config.yaml
n_kv_head: 7
vocab_size: 8192
activation: "swiglu"
init_std_up: 0.0271
lr: 0.00915
lr_mult_o: 0.797
final_lr_fraction: 0.0
doc_mask: true
train_tokens: 714500000
MLP neurons of a small language model. Each row is named by its layer, matrix (down: output weights) and neuron, and shows model dimensions 224-287. Each number is 200 + 40 x the weight over its row's rms, rounded and kept within 0 to 999. A neuron's up and down rows have the sign that makes its largest values positive.
Before each neuron's rows, "raises" lists the tokens whose logits its output raises most directly, leaving later layers aside.

raises: "ment", "ments", "ee", "able", "pha"
L18.down61,268,237,145,149,228,195,192,212,237,227,86,234,238,261,211,225,227,244,194,180,173,199,157,197,194,237,226,216,210,216,209,190,163,209,225,162,187,161,209,254,247,193,176,199,304,137,235,162,155,188,175,228,232,267,257,239,175,161,213,216,207,195,272,214

raises: "ability", "ement", "able", "ed", "back"
L13.down764,190,248,173,177,268,218,202,204,212,274,141,243,179,171,203,238,175,168,119,322,220,155,241,208,151,196,146,162,231,203,190,184,144,256,267,184,151,231,104,214,230,193,175,253,207,153,224,209,185,174,170,185,230,141,222,270,199,174,172,190,209,229,178,224

raises: "ing", "ed", "hood", "ling", "back"
L9.down543,198,205,227,233,213,195,209,193,180,147,153,164,223,181,248,296,151,225,143,186,223,214,293,208,142,229,201,198,215,231,208,192,206,280,223,131,183,227,196,255,289,184,211,204,212,158,234,161,224,226,176,212,255,84,177,225,190,250,218,176,110,161,177,207

raises: "ions", "ion", "ional", "ive", "ives"
L12.down90,177,284,171,224,178,215,204,217,229,183,224,270,148,211,207,209,186,178,245,103,227,144,237,226,89,239,252,150,150,201,192,153,182,200,223,250,217,179,205,163,94,104,174,238,262,172,161,174,150,239,231,184,274,281,157,212,178,285,180,239,275,217,241,205

raises: "h", "iet", "hy", "een", "ies"
L11.down113,228,234,255,212,171,206,216,242,214,225,152,133,237,212,199,234,183,233,165,230,161,143,173,230,222,194,223,234,190,231,141,185,249,185,121,237,207,237,218,153,228,244,197,204,222,208,241,140,196,154,255,137,162,216,192,228,189,254,242,188,162,176,151,115

raises: "mun", "mon", "rm", "r", "mer"
L10.down763,227,235,257,196,209,222,241,195,254,202,188,139,218,250,219,161,190,276,194,257,266,208,166,236,185,189,221,217,174,179,147,242,185,156,217,173,207,166,144,162,285,136,196,137,201,289,188,189,194,159,155,110,186,278,188,233,194,198,196,131,193,164,174,190

raises: " it", " there", " they", " this", " each"
L9.down607,218,176,136,213,176,174,129,167,198,266,203,212,185,232,203,177,250,221,147,199,235,190,186,196,225,236,173,314,199,219,185,201,195,180,163,166,164,129,251,211,180,93,185,247,200,229,198,179,165,187,192,300,128,140,188,237,269,207,211,193,176,210,134,131

raises: "e", "ets", "eh", "es", "eni"
L18.down877,205,238,222,212,228,227,197,168,191,155,196,243,249,181,244,106,184,182,193,304,184,224,119,222,211,206,228,254,224,163,192,266,146,184,210,153,222,183,173,253,245,158,203,187,234,208,185,250,207,183,280,221,240,236,221,223,250,207,195,192,215,214,234,232

raises: "ional", "ions", "ion", "én", "ory"
L9.down728,89,223,151,256,173,164,215,243,246,163,210,231,169,261,172,186,273,125,150,133,214,152,189,239,238,183,230,192,186,177,266,209,224,166,152,228,209,244,169,111,213,228,262,156,247,287,160,200,168,256,186,206,253,252,230,247,149,235,274,244,222,229,225,158

raises: " make", " become", " provide", " take", " get"
L13.down724,192,200,267,134,206,126,242,201,140,197,224,157,188,173,233,266,234,188,205,182,175,207,260,220,182,174,234,270,132,208,253,161,176,237,204,235,113,148,221,195,179,177,261,216,145,181,240,196,171,155,158,218,198,238,111,247,265,206,272,248,248,165,249,159

raises: "bl", "ent", "ents", "es", "e"
L17.down862,156,189,220,146,235,96,249,204,64,168,172,171,176,203,192,125,233,228,230,199,141,223,217,230,178,222,231,209,164,152,201,137,120,171,172,152,241,224,201,211,258,133,172,164,204,160,262,238,215,182,275,162,284,155,197,202,268,226,287,202,166,190,168,237

raises: " Liberal", " Conservative", " Democrats", " Communist", " Independent"
L13.down101,146,230,121,203,240,127,259,179,202,203,215,200,218,116,243,159,214,157,150,185,177,187,144,217,233,190,196,200,226,218,201,213,189,196,169,226,118,204,232,189,196,163,225,203,200,271,204,203,181,213,288,275,214,185,135,258,156,258,214,235,224,198,142,194

raises: " their", " his", " how", " each", " this"
L11.down663,223,193,160,244,238,200,164,212,197,170,190,193,213,245,192,170,212,153,166,206,250,185,161,222,201,221,205,212,227,221,186,212,173,190,225,97,146,112,225,152,127,215,202,172,240,242,263,169,202,196,155,258,205,235,210,174,212,185,192,193,227,268,237,157

raises: "ment", "ments", "mi", " Web", "ming"
L18.down462,180,117,149,187,192,219,176,171,233,215,148,157,155,170,209,218,197,191,256,233,228,260,232,156,189,287,160,231,184,211,173,258,154,211,115,243,176,197,200,170,234,192,176,217,157,230,226,213,177,270,157,187,238,239,192,262,225,216,154,121,254,132,171,205

raises: " of", "ho", "wal", "hu", " Of"
L4.down633,224,175,182,243,124,208,265,148,121,183,208,229,193,92,258,230,177,256,166,135,209,230,185,176,195,241,224,179,162,158,228,251,205,260,255,206,126,207,217,270,216,247,226,146,180,159,130,261,192,158,233,206,227,236,271,177,244,236,197,183,157,189,201,159

raises: "09", "07", "08", "06", "11"
L16.down301,235,201,171,258,247,144,245,231,191,190,163,178,221,192,199,193,190,173,177,225,251,158,139,154,186,194,156,193,193,165,225,217,155,314,196,156,209,211,230,227,242,155,173,226,199,210,159,236,212,162,218,214,210,158,155,213,156,180,277,127,202,181,217,239

raises: " composer", " guitar", " musician", " vocals", " piano"
L13.down845,167,177,258,257,228,193,221,201,256,162,237,233,187,203,202,196,198,228,213,193,192,162,130,140,228,200,207,161,272,261,243,190,198,180,137,239,150,174,225,252,140,185,265,198,207,234,227,206,223,245,235,215,197,174,215,188,249,202,210,286,171,204,160,235

raises: " |", "\n\n", "\n", "”", " meant"
L16.down756,155,248,199,165,166,146,165,159,305,229,269,216,198,195,239,186,266,227,213,223,154,190,205,215,216,151,166,173,212,220,238,100,236,209,212,210,136,182,149,162,199,221,139,183,227,272,177,137,158,154,120,285,208,211,156,173,175,252,292,214,263,213,241,212

raises: "ma", "mu", "maker", "mo", "ra"
L17.down436,151,183,176,159,194,205,278,220,217,218,170,230,187,226,211,256,148,213,245,227,227,194,281,234,277,215,159,215,219,244,157,267,217,164,211,164,191,163,160,237,180,144,207,194,233,152,247,158,158,257,186,198,170,153,223,189,197,195,206,233,97,164,202,199

raises: "I", "IC", "OM", "IN", "IT"
L8.down248,174,213,178,151,235,223,229,171,183,223,266,154,252,233,103,268,220,279,217,221,246,246,217,150,145,208,224,156,184,254,197,172,229,194,190,286,251,247,250,245,193,200,198,179,172,224,203,222,197,148,220,201,181,150,199,266,238,115,216,197,235,171,179,249

raises: " whether", " how", " if", " that", " find"
L10.down144,182,171,116,159,207,214,135,210,165,180,196,246,179,156,184,163,262,115,183,190,211,221,258,271,174,210,273,219,132,235,159,231,158,189,263,184,238,124,197,246,193,179,150,190,139,262,260,150,156,145,138,183,196,220,210,139,238,181,204,80,215,240,182,253

raises: " whether", " how", " COVID", " issues", " race"
L9.down244,256,169,155,263,187,244,152,187,197,221,243,134,225,251,199,142,216,213,167,182,233,208,100,205,162,182,274,211,158,214,155,251,192,195,220,228,145,124,197,176,153,210,185,202,214,217,228,84,151,270,151,161,161,217,218,178,225,170,161,180,249,221,217,203

raises: " take", " bring", " provide", " give", " make"
L11.down242,189,181,244,109,198,189,183,227,209,233,296,205,162,209,245,268,258,198,156,173,272,150,295,286,157,164,126,270,165,195,214,217,200,206,195,254,181,191,154,216,149,254,221,160,220,208,240,145,244,203,179,187,164,184,154,214,254,262,225,259,300,167,181,117

raises: " Tony", " Kevin", " Rica", " Chris", " Mike"
L12.down272,144,229,174,206,202,266,189,194,146,175,210,209,268,207,193,139,210,198,156,189,167,150,207,151,162,178,192,221,227,195,181,225,139,212,231,214,220,215,163,159,257,153,225,212,189,102,127,212,189,156,216,249,227,211,164,188,239,255,164,145,199,255,160,204

raises: "U", "I", "IC", "E", "OT"
L8.down751,137,200,189,153,216,207,216,169,213,259,182,199,184,150,189,195,192,212,253,226,261,195,246,175,229,146,112,251,240,225,143,223,201,238,265,231,207,228,248,214,137,200,249,219,194,253,197,229,223,185,243,148,195,177,167,187,226,207,245,117,170,173,168,187

raises: " the", " this", " its", " some", " what"
L8.down395,190,237,144,207,217,252,141,148,287,169,153,185,131,137,132,241,229,158,191,271,235,162,170,207,262,244,178,167,208,212,173,221,210,168,253,109,150,127,183,185,222,177,132,240,178,199,174,171,217,178,149,245,224,143,323,210,279,129,212,164,177,240,168,256

raises: " include", " influenced", " have", " continue", " helped"
L13.down548,261,253,224,143,265,131,199,240,243,237,265,121,299,213,276,215,133,193,161,196,269,265,209,172,247,227,231,200,189,265,214,232,167,175,215,170,134,228,187,224,181,193,189,222,241,155,130,228,168,164,120,211,244,212,154,219,195,219,230,260,173,259,159,217

raises: "ments", "ment", "enc", "ement", "ão"
L18.down385,199,206,136,196,157,219,216,222,177,245,157,270,209,137,135,223,246,178,209,211,215,187,210,168,226,245,186,208,174,210,184,172,199,277,178,156,229,133,208,223,161,180,190,241,227,187,209,184,117,214,225,122,275,236,178,194,166,247,198,258,185,238,222,210

raises: " this", " it", " any", " the", " much"
L8.down721,191,254,242,164,190,203,161,149,249,213,192,231,144,206,249,265,263,171,240,207,192,152,209,206,187,184,130,204,189,201,248,243,278,177,208,201,126,156,141,184,155,194,185,265,279,308,181,254,169,224,165,271,197,286,222,236,171,269,219,139,232,216,203,191

raises: " been", " seen", " worked", " done", " received"
L10.down613,144,204,186,230,289,194,173,139,179,260,200,112,213,229,141,226,170,185,189,192,171,197,229,162,237,230,227,175,187,209,235,206,143,280,241,230,214,127,240,129,233,224,206,166,246,193,75,267,254,233,237,208,221,195,232,211,174,201,224,205,258,195,209,148

raises: " finally", " its", " most", " others", " fellow"
L8.down193,230,210,152,236,134,225,258,120,211,276,244,225,166,258,191,190,181,155,177,210,228,184,278,158,196,246,143,190,142,228,152,199,212,136,279,199,216,176,196,208,249,157,166,196,243,160,242,178,186,194,219,104,267,186,224,176,231,236,227,205,129,211,265,162

raises: " than", "ons", " density", "ogn", " height"
L13.down34,184,189,156,249,193,247,244,187,194,227,230,211,236,222,214,199,132,201,228,275,183,232,173,159,172,184,182,192,214,253,169,254,203,245,224,203,205,148,205,288,206,176,189,213,201,169,245,211,220,167,210,243,231,238,197,236,253,203,230,136,248,199,226,213

raises: "hip", "lect", "ps", "ty", "anth"
L13.down745,161,152,245,218,153,247,212,145,160,247,185,175,238,124,219,118,140,217,155,189,179,210,214,217,207,240,149,211,174,225,183,213,294,213,198,147,223,160,263,182,154,213,225,281,175,170,222,245,277,220,193,223,259,199,230,218,238,135,210,127,184,206,241,240

raises: " 2000", " 1974", " 2001", " 2003", " 1975"
L18.down534,237,200,120,131,151,302,228,219,113,279,243,201,145,198,174,247,115,201,247,169,176,272,269,191,173,189,221,198,212,152,207,275,203,206,130,248,167,185,185,147,245,161,226,230,203,154,189,247,158,154,188,172,236,223,190,218,173,274,214,229,183,186,211,238

raises: " been", " taken", " reached", " done", " become"
L11.down320,172,206,142,222,210,203,226,202,133,283,209,178,192,214,232,230,204,232,234,194,214,214,195,193,237,228,225,169,124,141,198,269,165,233,274,256,238,173,170,216,155,193,208,207,143,220,114,206,238,223,184,241,241,184,234,163,216,155,246,139,190,204,174,188

raises: "ments", "able", "ment", "roll", "enc"
L11.down106,212,186,198,154,174,193,127,221,231,199,176,228,210,187,216,273,170,227,229,211,220,181,208,228,290,224,179,183,241,226,159,244,105,237,128,243,179,219,141,214,209,153,161,215,184,198,210,212,216,170,229,225,228,248,248,231,169,247,128,184,192,241,132,218

raises: "\n", "\n\n", "=", "See", " See"
L16.down472,243,240,222,208,207,115,215,114,252,202,212,166,251,199,187,200,194,237,210,228,200,213,225,163,252,186,110,250,180,191,224,160,199,126,271,237,208,201,156,181,146,205,189,181,216,198,154,180,111,304,125,167,213,229,287,149,213,262,297,219,246,216,230,211

raises: "anie", "oy", "oi", "aki", "í"
L13.down447,237,227,204,164,163,143,219,191,248,205,268,250,254,205,210,166,186,221,213,235,226,220,268,196,194,190,235,179,172,186,240,175,282,199,219,178,192,235,181,226,192,201,191,333,138,141,200,238,190,219,198,162,154,243,183,202,204,182,175,237,191,167,212,207